config.yaml
num_hidden_layers: 10
hidden_size: 448
num_attention_heads: 7
num_key_value_heads: 7
head_dim: 64
intermediate_size: 1792
vocab_size: 13604
hidden_act: "relu"
norm: "layernorm"
norm_place: "pre"
norm_eps: 1e-06
positions: "learned"
qk_norm: false
attn_scale: 0.125
bias: "none"
tie_word_embeddings: true
parallel_block: false
init: "normal"
init_std_qkv: 0.0239
init_std_o: 0.00534
init_std_up: 0.0239
init_std_down: 0.00534
optimizer: "adamw"
learning_rate: 0.000838
beta1: 0.9
beta2: 0.95
weight_decay: 0.18
lr_head: 0.00519
max_grad_norm: 1.0
warmup_steps: 487
schedule: "wsd"
decay_fraction: 0.558
decay_shape: "linear"
final_lr_fraction: 0.1
batch_tokens: 32768
max_seq_len: 512
doc_mask: true
train_tokens: 293900000
max_steps: 8970
dataset: "wikipedia_en"
MLP neurons of a small language model. Each row is named by its layer, matrix (up: input weights; down: output weights) and neuron, and shows model dimensions 149-244. Each number is 500 + 50 x the weight over its row's rms, rounded and kept within 0 to 999. Numbers have three digits each.
A block is one neuron, or neurons of one layer that tend to fire together. After each block is what it responds to, as a language model described it from the Wikipedia text at the highest values.

L3.up1474:570462486466473559550570553537491499444503676456510470499549540495543584500524513488513383512522613570436544545611575406544431411544484533614433533551520554481629530525496564590468456462530533496496498517472509424558491449596557514432569528529510550443560587520421479455560552463492422451
L3.down1474:594504460495484462445575501499455515515431538482489457495521475517527525478488550442523505520499539524581520555418494435596551426520485494591522549580475576473459571513437500561399446487455504576487478547438490456570577512579559512454536506509515498505414607515500608555577560469454541461
Plural quantifier determiners. Quantifying words before a noun phrase, strongest for both, also all, other, either, various, different (e.g., in both directions, all the bars, the other actors).

L3.up403:498507587556589553559550551531457546432499487519495545559594457605474434578451467522452526502448568412469520591564505616571518427553552571484547499568525462437585543500537427493455531513452428501542525584499518569481501567509483592539491474522420452550480452525504580417503488422544549478
L3.down403:481492516495512457548554519545409539476566466481440420449537465604510513443477527525449524460492520462537467406484536464559526457503415507654487548600596538512515486522484419415528549528503459520467470512485440566501495452561448512572601540475430403481580512496408415506504584432410635437
Word-initial fragments. First piece of a longer word split into several tokens, often a verb after its subject, e.g. imp(osed), aff(irms), purs(ued), plus infobox words like reference, date.

L2.up183:446492515505504457530554511543439470520528541447533493483531423550455539483500558444487426603522588508495571501541528541559475404510581472549419503530501515523559508523486533466557495488517482479411503462448560448493575491561544601515502505545424532371462451512442418472501597525408515463
L2.down183:477583568579470500551488539584445403499466600497482516498529517522552541542531554548556503549522485521555478438440478495501579537474483424501575451585488511503498640560453498467418474440558504502466392539397477418485534516523544494500540527564543488448478443491493467484445604501493479496
L2.up717:538551530504567479559457508499448512532584459488516534436535450440553505461545574505488535523508580497489483497594578497480508465542386443585487515579487467518628435483523468503569493469517507533504517430472553530524473504498552479438588530490474550453502497515417429576487545562618425424
L2.down717:591649501477474450506456498505444501469500574514621506388551478572509526446463524492529506525487490489487541456462529471514503500528503468470496539481453467485505536446525442538514477428478453467493539553417468541509535509522510462454496548631600561478517625540558539520527514484495574447
L2.up1667:450501488467488484465515548532521470575441558443482469486500559488437490543541459475442390484523482559510485495600541461532422493523556484512535556556514541490574499548405540487471454484501505470464563582388469488525561468594453502494500571531529507487543568533467491497472521548501449438
L2.down1667:550551522482512532498539527449487522537426501448495453474478491584460505465515529332474508529590547388510519499440505529584474447559581456572617531536447532458503577576507441535463480478466549508475451564452515533483481460519469468470503447441538606498415552553471555523570539464478524520
L2.up1783:569470501525518494528459530492586536447483416469456438499504491513569469535572564500424470546549433527436450487573532571427479475511536334521517570497511453579506526528512523521466465462546573447374536443471455485577500427570520525480568603509466554428558544549465387480502441519467421362
L2.down1783:548519504514511506502556507403497476486427442491488516445502500637544491464531486402442529567589529437472496522448485519553552501511556447545569562529444561529513523548541475468450460464504542466512455523440546519511498412514501421434480507445517664494381514589498534444597533500446505472
Quantifier and number determiners. Quantifiers and small number words that open a noun phrase, often after a preposition or comma, e.g. all, both, two, several, various.

L5.up322:548466477546532583567521444454548492418535601347436527449442451505482474491475507521604428578516540593457558517554583499539416473565486530520471514535485544498533518395478540545487466511532491465492548551537449542473395565455485536537564506494475475477643521534473530455537548383513434429
L5.down322:593462452431491653578499471488508498381599555479483549432470461497515470448367537541517476477440467548483548484528567458490545485539313494482505440487473576425486497491551491448487498531563449444551504564530499415429537491583560417542533457516470454572428489509459524481502489491407508490
L5.up425:549531510497489478481519513516488531472453492412453523479522462513459489468450505455591494531485567527502614534507534383475503463522508393542422513495531570518482581407538588554556523493595556506455515631515550483408473549573543533473557521476417514480613567520530514509515485458436440485
L5.down425:561425446474488442531484572508498574439431520447444580470540523494473542537491618529429624584561513543553515576526478485388538574492498600473564573522445534472549582560498553610537499479546477433446499492562436399525432514430445430575525488458584380546436465520496453552477423497452412479
L5.up966:472508505551554537554600480477518566470479585473417567484530509463533514571468500532563530488542555453447531514591542490376399551525557540550439507583544587504510514410486535539494513471636511498531578586527456516517387593544556637547458546504357479405550463489483570444498535447501443412
L5.down966:465448477543513528489501494486466452409576440485494551487517528479484475436453555392432497433478522618514549490427543432524522451457379466505530442527578569516495517486528414472530454511511376416526465458494449550410512542430537459583467556450527474521449453564501387486373481578581536453
L5.up1026:495455522499545574525522518523479463484459536482498536401456551480522484530511522490517466467504463473519516470499549516536419454477643497461476519531515586502455520472409589494454505522560538523517549500467502525485514488534555537452487438506435547483527584320397555427596566446486545367
L5.down1026:540500450564438541541431461435452459498451510489437438532527414437454470398512426478446582491611491511532473574498518509448526440514429481529539468466500569497464493450608479531709524401442403483548410537518435518481543513494473519477535517495548532436452415669549408539466541490629573580
Adverbs after auxiliary verbs. Adverbs placed between an auxiliary like was, is, has and the main verb or complement, mostly time or sequence words such as later, eventually, also, not, still.

L3.up27:465507520522434536594544478555388474455479515542481536535486535482585574374474488561529487479439554392434589494514534476544490448504470453567575485526523491572482514424478490534556539494510492557557457535426538510575387501501455530548516581534501522522471524522558445503501569476538485478
L3.down27:536512560507523481529455502514447440496548510404596451630530583572514414504570591542460537501540520512484494469560507565557516529490393474435586439412498386444502527584506495504512497521412383519511515420419579514469438474539401476509460506490516474543542496579497529475547519490468623566
Infobox colons and word-starts. Colons after field names in infobox-style lists (Formula:, ZIP code:, Floor count:), plus first pieces of split technical words like m(olecule), tub(ing), sem(antic).

L3.up735:554454426493585528613491539467561494392435477419404525480518458453515490490428545418509440587600533425528566518477547471451458461579562484474399426519502479479473563429519533485552481492470570505431630560563555435509413499513523522583536511480455498460585585511472551423508391419541468415
L3.down735:530484466476557503485587491506606539375508540472564512433417559584394493461466520389541442489496423461525551528460559495483518409515467483452418483434468538493483571500519441497512475515514523503441546552557454469480492491503527444518500503415453488588378499598593540464442493499505432553
Temporal adverbs and modifiers. Time-sequencing adverbs and temporal modifiers in narrative prose, such as later, recently, newly, eventually, then, and month names like September.

L2.up841:448523461524441655542551524539533481488451469411512440504528459544489520501497533438486507522499501569616480493554479376451545500517578531448417459579527534522403571434619464562576584495475468532482531509469500491617511522545552544470475526504479529496551549499465559483452455411501484398
L2.down841:550508430457520497473500428422549611420535484564537422527460513607444532502500578505465445427485552558486483501663545525570585493501546441478410482479475492509364575548556494585459525516451421532418426507535585452588559477564525497496536470419608547483477505488488551478504523543560500538
L2.up928:509398490556518558573559576499478556424529583446410481452409429533498497521484509459474503484517566505591576484500447491468508477508492583582482450535526545562484435421583446428552514502444497476506579564575523539532521531578463531503479555475447549480556503543484571480452493456578479478
L2.down928:479577371526529647436492471508456449493504521469535468531483538477433567490456461473469519530503521561482555454472540501489567393497428559460462511496472495447414526447531442418608519526436353627489472548598569435556444478473484534569494549476597554509500501553507578474478471425517513570
L2.up1195:487412521468468524503556554528477454461417566414507425419412492471450579485492497438505504454529500492617501440490499484460483456490565503467464460503539539526562492411536439464488527488561584491438635481528563456560548494608537478521526509497447550489492586508547580425539538457586463467
L2.down1195:633564533458551579439500506489506499539592476473522458423478504543439553510419484422502488423550521467464495420571568534573504423527428538473448434425472507412349542435510472431544546543536448460493592530558556540597345478469457523490463498519634440440450503630448596449477471450482522509
L2.up1272:470503458465471498477497537493484434458480646432447497534501485504498559533397550483412409497523627516534487499536520446579404446528604498489423517542511508442598559482525504589515514511478516452456586456435510426587572507606464560463546466546453507499512563516459497410498497495522484439
L2.down1272:492554513377454483508472440518467549510490488449558446442511383541524501545442576449509516492531569533559546498462541503585483430587459570520515488438460570396470522525468564499530380553528515541456436524425477498437535563570542359481543507474484507484404523486448498528399471420447513460
Temporal status adverbs. Time or status adverbs and verbs right after a subject or auxiliary in biographies and building histories, such as now, currently, later, became.

L2.up1186:538417509549567628539520504499553390531485439555441457452556463525593402392543504497459580535454583561452507554586537476507443564524500502522472478516537564528521470494440511464448537429505497530467508532456422555495492501536523506543560523552381481498562563500447584503454582477534507500
L2.down1186:500449435497470461481468492511480466480550410589591530505514415509534549537578511493448549548419549552450489429466472425504451574495468538490480449422483453490470535536462456523416537430506608502489514568484442593527511464535534433538463500483461492485523494456477505553512428446533492450
L2.up1318:421511441507532613538510384559411443494473418468518494495499486552502441535476507476444503466565534501531528482504503466442439473521516554515463557467531546577478523482473543449527613454506464569474453575535449599579492538526502534534462556519416501498612495458436506587505483460532491444
L2.down1318:334474480476466428582483465512457479485434516500573528545522425475471450509588495554446569519445545557543457535495547425472516592479551551495485493407542506506456543400504453569547524513465544477549436555486477531433558504508457452555438476432469521435528473491521455457487441482574475513
L2.up1386:522537489480551579631525487521544490532456472499472479487506569494448432525558521500491470535524554553459490496620448566577368428532497526525463481513524553459563589401470548444493508494420485522494505510531482525480533484568364600471478593510430466490521520517598520614528459458470529526
L2.down1386:446489510505464517467577546459513490424458504475478534471577484455520478464465445483551451523436485444545485511582557462562471465497534511379447522505500444448481549435471388555551506415541501468521464529458682601459594501589441532438390498490428579486494541531604391501526491539527532534
L2.up1448:535419505549506532509485522552480521529574532463415464403529575527549437416513472456399528493514460516507484477542465497496422430502491537460416552527600516470496501500474539483532507468436502513504504588562531583531550508502468539481381480592457409552509486489438468613445496536558591581
L2.down1448:499455528493544511452547433563584441476557538498573541521462504535523480518489427460470413486450497470503429506518507493535483519506510512459536431548614471476455492438394411546628441536515464511576395482492631490509480497517490490502413548537488544397509423510478473403508510522554542650
Naming/appointment verbs. Fires mostly on participles of naming or designation, such as named, called, appointed, nominated, listed, especially after was or is; it also fires weakly on scattered word-initial pieces like Abd, den, Rem.

L3.up7:518442406464422491445559496434545446472521473598470418411515515487533465434515466469511450609492565495575461548525464540539453576512431467508546548500494444507482382466529466490443541540443513527433496501447493464492501511529504510571607499533472495536605534541518559498597541474482514546
L3.down7:503497476420504539476456496438522527435524387494518531519550607442497406619469571447549478523546412486559408508562567525497560603509463506456547519443522467440513536507436503600570548506575439536463486410555448454384502518475408497456490511534443539466540529530459522496485517533491563498
Word-start F pieces. Word-initial pieces containing f (F, inf, Ref, prof, -fold), as in Findings, infections, Foshan; also existential there and children.

L5.up1006:459444531519515458565554450557541399424527580445551529560469545588528502524470531453527559512496541517519503518510508508442526414525539566516424395528489467525469447543579440504508467419479521545548525457455538543454378517334557520460462497561491564571513480511468537363543478558510423534
L5.down1006:510512518521507438495535498427567400579554546521488525459533515487555499557571491469540449490545496453485436477594502523535539504517479565503431524529496547463502576466476475512486527470500529360530495465437514483492510405534470409528538485524509473469449443492539503473548518502460534517
L5.up1359:408517546493477484567628469561526502436450602563530503559466436557515542557511549406492496539426521512424554555562515490487548418430507534539433454481520449561479463546589504525515537417519452527587524549509517531441480508464563461527516508490510547545468431514475553448487486568611464514
L5.down1359:560528378511540503517493496544585459593572472504432481481470497490541491544490502433505498543480542456472447504482488453449510506461512518510554471541499436576490452507516472507527505445497533506418495487556509534515527434567495538532545523552542487517534469474541492610522465478485560589
L5.up1643:563478444458491411473462460623486526481460474433529422470441604556443439542534542490567572425463472509551560431522531544472442407477552444543516459494551511518484595456579500545622553488473526498537510552511496513451474413533518516505456526466529521422562546566489528408443497571565434510
L5.down1643:483446546482558475483578531484468551537512622514418492500575516558584491526461450476571433395527557476498507607547541472522523460537510402510503541554529529512515476476446628467478604515537508519467512513538585481492536445466461489469510500584420508540489434559589454520404517477580527542
L5.up1650:464556544603383425521583457503486452543455549450516451489424505566493574437459647473510570493466590508416513547496543464535492437492566567518457434482539567503470554517537552600407464430527464574485542541565478569468424467477457496537430502520466520516501491539491598526526518555545514525
L5.down1650:437534533560524534531576531359506414529441490530571542513522539498544537430515418495528493508507535582519489505528524493450496516517522536539471473539444517513488503454451516477499540468504519543573513489622415547443536447489469452413531521437524459566433523457468524482477494475606451464
Inner digits and word pieces. Digits inside long decimal numbers such as coordinates (50.47121'4'°N), plus interior pieces of rare names and words (D'yn'azenon, Jul'iet') and table-row separators.

L3.up590:495525493509570415506510519549531545523545498569511439555517493512380453508466477671482457419487534461491510498586490555554428487505455494479575496513503523495512515478451367531562465541532473573596483525533545579503561525502386516514499513539553417571493570502562551455564573526564496470
L3.down590:449488533455473488531595500467513442472492531485527472553502608598393529460585505472522468567588521487421481489471540504560466430495475531456424475468492505462489502452436424511530484522551461554498469498562550538536493547528403457478587432444597538548419533509466457505478520528468494498
Word-initial stems and table headers. Opening word-pieces of longer words, mostly hand- (handled, handicapped, handle), also sports terms (shutout, batting, retain), and column headers after | (Role, Title).

L5.up162:522541416502490437452425434604508557399529505399474558457449545523464416530570539529550600502496497521566492516555422529499385509498486333519566514521492506542437425440669527578588483452520549595442557477484554474519437470490505509494515479546486558524533547451544506554559553516484457563
L5.down162:473495459496500524493456494522432491416502502486580499423485485500545606493539595574503526518484508570472493618497552451625438514512587519485435543475502447452431505532509551559489479478485619510548468610426623461476445442487549486445498459491508523510433547459531453510551390455442539537
L5.up606:441507461480493467599432499599390513505511525417539468404535451570385501530474592517480561528444539530440492525531411577544420484489455498479498533506533520563475533550597548552521538479478575497416506526434518440482532527476490549682497444487551430472612498487570470459619599526474472629
L5.down606:562578591509447531514460487490535553487356552491321451536473529525577594551471549469474507531472537581510479518512516526548425552523532510453507519451522467441477516502471619566492510394479508509546482515517529484476438441527414566460477488554472570636453451434441536512517404527514525488
L5.up1651:496494517453472485482466542532423580435548460531507537403510442491500454572468534509565479478589593530504494490540522509449450443493501568476538505505525486479482517443503520431527472447509460424496568572444540503463502487477505627630468532473501507512616473523389593505484563487491457342
L5.down1651:510540452525462555447459482492578446552505523514431500496490488445549519535483515516456559503407383518436503444484501474505488454499544453467436436414478524431460508509446465561460549520547589599532471579527424576478476517520510605482484480550543457475426592490519416586495407539500537544
L5.up1778:469531461559436568590520465493479482523448548354432445434468522563509494412517520486464490478452544530371520492509442412546504501518469516522528497469543519521499516521549501468531540436587549571430525525450417425641473426484481548547437543524503471488519466516565466502507548534474523567
L5.down1778:580568477565508551500473516537553431561482550474447543609527503497489503486545474497501527398496432494567488470448532537559526415471407527487527552516459489570543435529470549561534468515400515588486402494598527454548492394485440486488508516537473501551516427469422539489587476577501578506
Clause and citation boundaries. Periods closing citations, ISBNs or abbreviations (Ill., Inc., Sts.), and clause-opening words like that, who, there, it before a verb.

L2.up204:544554518487451464484506504524503535538505458537498433416563517546480469484552518475467440541397565599480439522609474572424471574512349539551649544498528503585508468533487490495469497470505581496440496467408425436490448548424478562517583554553473457521569599544476553436547515501523452443
L2.down204:445497499511443487490460514527550490473509520472476434454472469519488437500445597468553469561477491514519467488531466504518500632504511650479619539496519464510499548547492465461409425471443478464486432396532498516601529547474424551569458505474567441494480485578441602449507493551519491524
L2.up528:609512511511421465529474549555545509487538454521486432386536502506499520401457542492456513590482561614552602524596482563471408564514498525490542522493506556536437466506524557408438519509542546422496524488501490465501459524514557477567555504493523537546598550520439492482543518473460441453
L2.down528:495527522499473463458484499521489431525509532508455460500552471488442445514429617437490495529528462526544504466456488474554534596523475647433619518501428462560417482549503455467420472526488453453511438393555469534575523551529479567568493417380609413491549445567487548499538431477477413540
L2.up934:506556458526443422455388515620494559471496478521494398445499441564454581413410511474385412569445524553486577487593486558546407530493493498411531516476526526585506456504489542502476570503516579418513551460434390510557514541498517492643442517528530370490550564556467499409587518526449531483
L2.down934:477579556486475478459481530537569469486435500564454521513532484513472474447455535447452493561524477482480489480555449543556527549516459565464592584428444479518491486543526518510432504410498530487507481367526505517530509504519481556555475511481571460435458498598493470523537493466493444560
L2.up1596:494568518547494520430497524496560503495511425550493426399522455584463488482484426490480454518483565513474536549475455503560374580506422530539612505494537494533466555534460508549430560467503560517444474412498420498563558492514569597652534520502546500517602606551524489463504506468479472470
L2.down1596:474473539440465492499446514504541496435537517523471494494543431520452420515426514506517493559463437414459444526486543501523476616499517546474582556498508460475458564511430419499440473476541550492551482383499465450589504485501499582487449537472586455562552525588598541503590444475525516533
Expletive there/it, fixed phrases. Mostly dummy subjects "there"/"it" opening a clause before is/are/was (there are, making it), plus set-phrase middles like "as well", "also known", "along".

L2.up627:584581500537510475543502534466561527504432450477431560403509514406588495486482476524500481528466554611417509512573479606498424468526458440548588472510488537523561425484472526451544488513508519512537537508427415525494506517460438487566452582480550437453538514527470434551410463560510510524
L2.down627:549539446476498435456483454488478475562436509531494469420473468470537527525498493519510480555484503640394509556439488451500463509546511496486516535524502496500497451486404446409489504593452476479546478520421585463374544557498525516514551612417487388493454462521562488590432405518527529543
L2.up1049:508523550537456542601477441548513575397550549504555521469508576571526416508544504501586431478498507434421521504507540527435448494512452419498487503549517463561520449603520396528565494434573580549522518543469535463551545505461528591531420525515453520458527567542606511468506510467561527554
L2.down1049:512496565516445482474466496533605527554526557438549496564450467465499482511599464582495487521478555578468458462414573503464567489456493432439549461486512477516523495500484486492460527558406479512541440487536495528452496523494475500465516556414458424514491401540461436607537407559505483522
L2.up1152:483451560557467512563490492533414481521598595513467509416498592430553556499433515529509480465487514526487499471496506504590400519497482445527537378459522532505561442506462461471533459462501538550560474506472501563567468511430412456529506579485468538551468486479534442566483489547537498474
L2.down1152:512597525548460521497459542447434491518529476576585457518514530582509481466510612602485514494556537417465540486431418575566516530522451438499554405470468459509536494583553434429566582495502462458575447498515495520492399456528382452505474485506509469539444523530494505530476519564484651569
L2.up1178:529453568515429445535453509545408476495569528574472509499485506506554522499402569568524583443487567505491567486522464455539431551520520435538587439420536517607542502468462451574563577508508547527520466513520486528680585523489436518542446537526492543504475628479568462569454505541470439473
L2.down1178:583489481497486503429542523477556532599495499491604439508552441513501522490544510488489569481564441594547467516440627487467493504535434575456505478500447509457420469521543540465552535581335462523600459513360452490404430402527471491487528412473549510501492571601520489575545516533483440398
Colons before values. Colons (sometimes pipes or "on") linking a label or title to what follows, as in infobox fields like Occupation: and Language:, subtitles, and times like 20:30.

L2.up691:491442514537548471512521488506530582588511500544490456534551490422439406469488507615499532479469518481475517531566451557526509461514417488521572572531516523515572497522514419487529486533545515577490440488552515524492549518514357582469555526565585371560413425474458543505529524534562474481
L2.down691:499481481504495463484554434491502454506546580482538455473532581540381493431468511526543510513526554491483453448532533547576484503484456562507443483521472486436448478505457435514522506503508426549520441491505585560562514519545414470469511485438607488535394499511490531543523532477487489561
L2.up752:539464541536567430568473520586424622570511456499408496499563473523501563429461502605361525435522374509477523524539468567554488496502534464398524547531474526429484535540452467493469463411529497417571444510543410507436482484602447483429453514535393505533500504497468544555594511592506490533
L2.down752:487492443449434458491507457490475465501529559468550528538482475451588515453473447555519552476509489561505518464325400454495490537469568467534464508418518462439528526553531423553487446529449443463501469484450556578498559559486465505516486477441425535532498519522478532421522438446575517522
L2.up1050:544501489534536472514534567443530558401464413572484467443518456522505481479532506554472533530554440497518649572500438607458481479527363509511476494556466548485563402506480406493464439496551632518485486479590456526383464497485514614472487502509551404568544458508504463484562575469557571540
L2.down1050:537462450509568509455605376521528505427483561479596521535497497422480605523481392473540472502424505458426528566428512475487599579497538512466557449440381500500455458553511540503473497547573502553498536430467565514534474527518490619529440448381564521517536510489429565463488470495539520464
L2.up1633:634414574568490464529507546427437590465553513555503413413550512583447530513493516467361558476496525513530538529517583610510412473510466515454472492484504443482564473623588458530422467476487577424499500450532476488543542479554447475518516473508448326517471481532485468508563599526473498548
L2.down1633:568481525457576557535587487591479508575533422462537536439531550461431505580515439515582529427483407501486470469461505559505578478493442502511546494419401565498412501478505512424523441555483477584557441494574514492436531523483526511461560536484605539490512517476421492552482485550533491558
Hand and short everyday words. Short everyday English words, strongest for "hand" as a word start (handicap, handed, handled, other hand), also colors (White, Red) and nouns (stone, wind, road).

L5.up4:451535458520592500516493481513537561415497476504533548515485576499556625573539493505419517470417462483461455422601448539429408417472387500512513454514509435525593406552519474443568460434547579532439440488533342422528503511398452544554457492490411485511440488447543487530513535502516493463
L5.down4:533513434534556481440418544534435448436568579504516478479533492594527439495416576540516506458461463491469478488567492531540532465530502508457468485564475491476455585565584483487535541584494568378505475506543557539591493455563502483515362461554571381522557471569474542567585577456470573491
L5.up809:493491460489509474429556605462535537521465531491416549540445551451526560515536431465469500519476494586478395516499424540493451566572501405443493486460475517471470473537512575631405399495494572468523465541501440448486530473498527493489464473499457522472582553492563456593560527543507444537
L5.down809:493437404444483493485481546421494566570464477526516494493472538505605490493465429530515471525489549521539445590499375419569407523497472434538533571447449509507575409544414511537575545545552550491487496458416482495513542557450515557470568452487473591575588476558524459507528453490618501564
L5.up904:552470489479522487410510530485508613454575597460486517538521508368492599568509470504539467454503525507512491538490418526475444422469566474478543517470465507516508448423506489612535472447520596561536427528432516518572502489410502591487522520584478599415589573450465435513519561552477486424
L5.down904:523519497457556436474582452475532550454472446490491459498478506412531559424515374467484433493507383506463494587471490480478445477504467522550506560585431468593637439485439494423528500480523591564513557515445478436526559502454549534534499501489391574523526523516482515500515587469518656475
L5.up1427:446470409481606519520476566483504605427488425513467508478504470567520579519428461517501523426540476438496480483534446528501442406518468431486493533493494487548520525500560406468561473477526596442525466472512425423479521512562442545475416465542457522543472532493557533400543519511441452498
L5.down1427:560432461495505498487495451467547481509516510392541463474468536474590393493487562554467486466481514479520511556415481443452465541484474477574609458528479482563523449546475551529565460559547500470565579422558476460491428483383415511499366497509533553556609495517442400587497583506414494475
Title-initial capitalized words. Capitalized common words opening a title or proper name, often in tables, lists, or quotes, e.g. Ghost(busters), Love Is, World.

L5.up102:508417522539514553466509433412486497471541625507490509388521591393452475401538463480532490497421400564487396540517532532548381494485505489578564495493538550496469436469380580518399416498507540543545477459467460554560553484469541502493568461566516541488494607416471552488579559577492486431
L5.down102:535533448456539561487394510453563463482501463430430486493512434501426548543435498619526512413390466517508546490405495566552531548499476521452579480534497499483482454474537509479600564512526488483490521634548473441486427492587510508463487538491477479524530406571475608426357494477486549519
L5.up734:555409561617511451450503397486464432561445601517495571499504535447502503479518431549591471479546449523447462489500553589554398506512517401593567534545495566527505438468455592472478476480473531547570554503493526495525470486428490507434518456581462565392541608378380523528604620651491523494
L5.down734:488427504507539523570396520564550405426463415555476517382486460446442551560452477564436489453538418469503548524466511536468572539447408489447528501475494438478467467602514497499498456542518562490474481448525358429448472428422513502544581478537575479461534457513460497447477506423424503567
L5.up833:532455564590493480459555380461482436514472561425534536438471558387508506457569468484556502480565450551485433498504595489498457525509480433627571502491514526454442473492427524471454457477538564545561476453520535550542516482474516527457599473606516587459508553392420516513551530635465482422
L5.down833:511569483482538539548370534535552498495498480511482485420532419491376529534402447596438618466536473523509569502501502545460566465463436536476486405467469443482492451569541539525584523484527579460422483456544500377474454474459456476473590478540504479488588452545488630443466485429407550540
L5.up1727:484500563598536596466554407441488410513469566490480456451493440512485572445480443495533486493482400546558481548500547567489407516477544480554566484618527499467481466439382526544427476480540588519604525446566441505585448589447536530444540430577486499482504613378508535487570606598469504426
L5.down1727:504476455449473572569433504450537430377376406492474468479508495453482574585444541643441584518428510498530475525447496528533531555509432458461579470508494498493494497555543484637562493563519528499467470532617432413434518517487546624494531448482527505606464529487429525496442572553505483502
Passive past participles. Past participles right after forms of "be" in passive constructions, including word-final pieces, such as was built, are displayed, was deactivated.

L5.up24:622475448512525491474560585509489437355431513522544420433440507472553538453435475642511488529495465521474511582535582609513562452463520536502491434625466523487552433525425506539479552455416576428507572494447501543477527484460453554482486553484503460557566522462552459577512523494463504522
L5.down24:525502424516550529545517432477450492443471444559555517460525473570486532598584477477445525501461468553438482509527541537512446470503473431493449529578423465579489446484546518456561502569575469532545476508516562591510543427433551536585501562453571477432473617606505467496481492364403518494
L5.up449:513427462523562518486457525459544480384540404573485428472494507395497500558428467511522500521475523419526530525513456585442580445489542461454464510542517475616475436519521529513520518484497460407563490582534395516494505476528473542522443535538448449489464477552562479526372666532516528497
L5.down449:531412447497576533558457418458446480468510572524485585483455497535482481515467490509499490478417517432453527622590506453486535538474517414549502444604514489481465448443537496620448512565533465549546567504522495538549429517496570510587524506472469472457478569599506622445509478373491538648
L5.up854:503492481509559588585481516484489428424445439543496484421493463448581578524430515555491499486534484445486517497536518571498481449552542513488457442519541489547645406538496463468511600491446509468554529490444470568559458458526540524567480548467495507589551456576527469509386576536492532416
L5.down854:521501520497493566523509468429503527499448421507471481520510470546452517602488421544448557581453494524456498507482454543569492541545518530557528504613487439494535466460472532480473500422494565553509444559574496564505489504500460485579503528498438460453487547578554567510461509486376536562
L5.up1321:578387443549415526516542521441563475485484537547514448469490478475614537505417550642523489508470513481465522526477521541469455467494510542518475437591537568576543439477485443444421558493427552416580461464445561538532465491494574609510493587514519484528518443551510471521366589475487531469
L5.down1321:533475450516531546524536469408460530515462458518509534490536464537435500577452462547447544523470448464470434490466460568502523523513529511504559461597528419449577430485549512509490488511507524648561471528605474577435504438415500504569537541437486438400477626583497512479550490444420582570
Colon in durations. Colons separating minutes from seconds in track lengths, race and lap times, as in 4:39 and 1:28.51; also list-introducing colons and table pipes.

L2.up175:485509496532495526539486346566495535468525551441509412496478563472485562460473587507468429394501457496503552509505515535514506474388536475509514467478557465546473519604540486514496422487493499487622547532501504462515496356422512515544492511519543567497558520483485494492531532479561508466
L2.down175:536460545386545511477542628456539507557487435548481545511514464533497484518540452496507526639478516469492477561473476520482442566518471525548520537528438603469531428386448555450536636473529536447361542464459517533488505602575506513432489470516421411570481478500564544494450431501477513502
L2.up187:505533526533506513494510336566513545462512554440480427516517543484500535495457574523509482381493467563485529498518486501499508451360489506486500469489545463533474490570556489518506387488497487501596539561501505444495497363441469510528524477512511573481548514511448499513496515532522494470
L2.down187:498412529448521526504536581477518501582491443554463574518516449534509451468585449511499538634475508497483482590462495517470450554513472494548499531525413595480528422393445551461539647471518529488363527468431477537490498581588501488480478541512396396554453457520558538520483428491455542536
L2.up596:481534570546511533548524377524509519445533495428521420517497572457475521505515537504454430440507510570490562518508519510549510486368535463582504463486577490503500499591598466487492416515504518526581592561530466497478452366428471535576503557514524555503511517518457496480545545534553509468
L2.down596:495456503458534453469502617473481479578453483572446545491545445527521520461576453564490561580489484471458441491430475476455494589619486542539549549529434553449540492428421538464551628554524518454409524453436487500508580638563500483434470479514471408557512496520577511502455487455488530526
L2.up1119:482499508565555516510506342533487530479546551478481403507466518459489531506478570536476460362525490530502556494508513517504505454387542502526541476492554476565502489582579478472496383465505503489646510543511512460521510357435467537561493533521544572452511552497511480478573542525513520499
L2.down1119:510433557440531513510538601466498479560485472554508561534505472579543491525546422512506536646480511450465470516451495510489468580566475495510515518528445564417513410412438529476578622486509536478359512441468491569465486621557519522436494496517398379576466462534524525519449441474512519525
Mid-word subword fragments. Word-piece tokens that continue or begin a longer word, often in names, e.g. prest-igious, conv-oy, Uttar-akh-and, c-yl-inder; plus occasional whole words.

L5.up112:477516540569501505502539555418480459479573518455517549462479406504536566338490556486471441596520556535418539574476591488531509421506502504596566499606525488476593495559550469589411475480489477459506583515472475560433472455527535547520540510462504490517492479521390426515501543516550476463
L5.down112:595545544450515477453546512402489556542534464516449559477463520554501522474565441473464518446552494431449536522577531486537466459458563498610473506437505635395459497500484368516449481474488465534452457599460385507553587456654588486452511541556532584467506534468574468471420455495514480532
L5.up338:517530452537537575511567496473601507476474516481503479448443468444503388454504451534486415524435526492440478513548508439485548448482521454601560464683523630488467463421515452491473438515605484468465515525450536540463533463449495460541552447529537499550555515458493532455508506571464481520
L5.down338:495472435573491559507456566382523468595492514495468566488508579556472579551595559430439472585470421510437361518449494448524461575507445518563594480521451533451542559568487523552522532456474479574491474528500462497550583494531451541558495468555536487537424504492548487508508513581476509576
L5.up1289:504516498633405478467440530475470432486491474350378501495488446522490475458479468511461541441557521492438511557487523442391514515536527379597511568493519481501495435486508518588503552472514491464456482592498552601562526484499428494512553584542431495473613459556563509451488499607513472491
L5.down1289:526484510515489579544505469456472570526553509435528508514526459595572464477511457456535547502509526500547470498534511566565577491501453455544483439565530560464573514490535391525473552547442411549527472498558421576398476457493476554526477522507563545597453557514468451401484418522559561563
L5.up1790:473521459511425541498462502508420508515564490486413543466485566573589523468481509479493475503584533466489488467509582555475471455520441432555526487544522423510512483490544532483512579516451461503482526502482584510386456503547414481467522569503432458457554484573520587523450481637586516484
L5.down1790:498405551475436477540479500464526488520476552480503540582582560420499529583479364487435513514518506471566534476477469528472534481458542431501475614394573492547475542557480529550507540488584425490459533495555444463482557545595597530448670425553568563508368438437463453543541465475512501451
Quantity words before nouns. Spelled-out numbers and quantifiers such as two, one, several, many, placed before a counted noun after a verb or preposition.

L3.up1023:543501483613545599556585468468519465550453638547449467536472511532478351470509503588485487580483509564438472530530504497552493498519528470502490534494473511457455574506484436564437552515496560563486457540548466562464538481590455595521499564515465524440470511545488466506457442458513488499
L3.down1023:451537532493454391543502520469540435472580502522563489442424496471524476386532483509503474509516516461499440486454442487534563559511534526506460543395473470483474590543480463563435528500488457533547503519488470569404589505495487501519471498434442427437594347471514440567379425480559411546
Naming verbs and "from". Words that introduce a name, title or source, mostly "called", also named, titled, renamed, and "from", e.g. "a single called", "adapted from".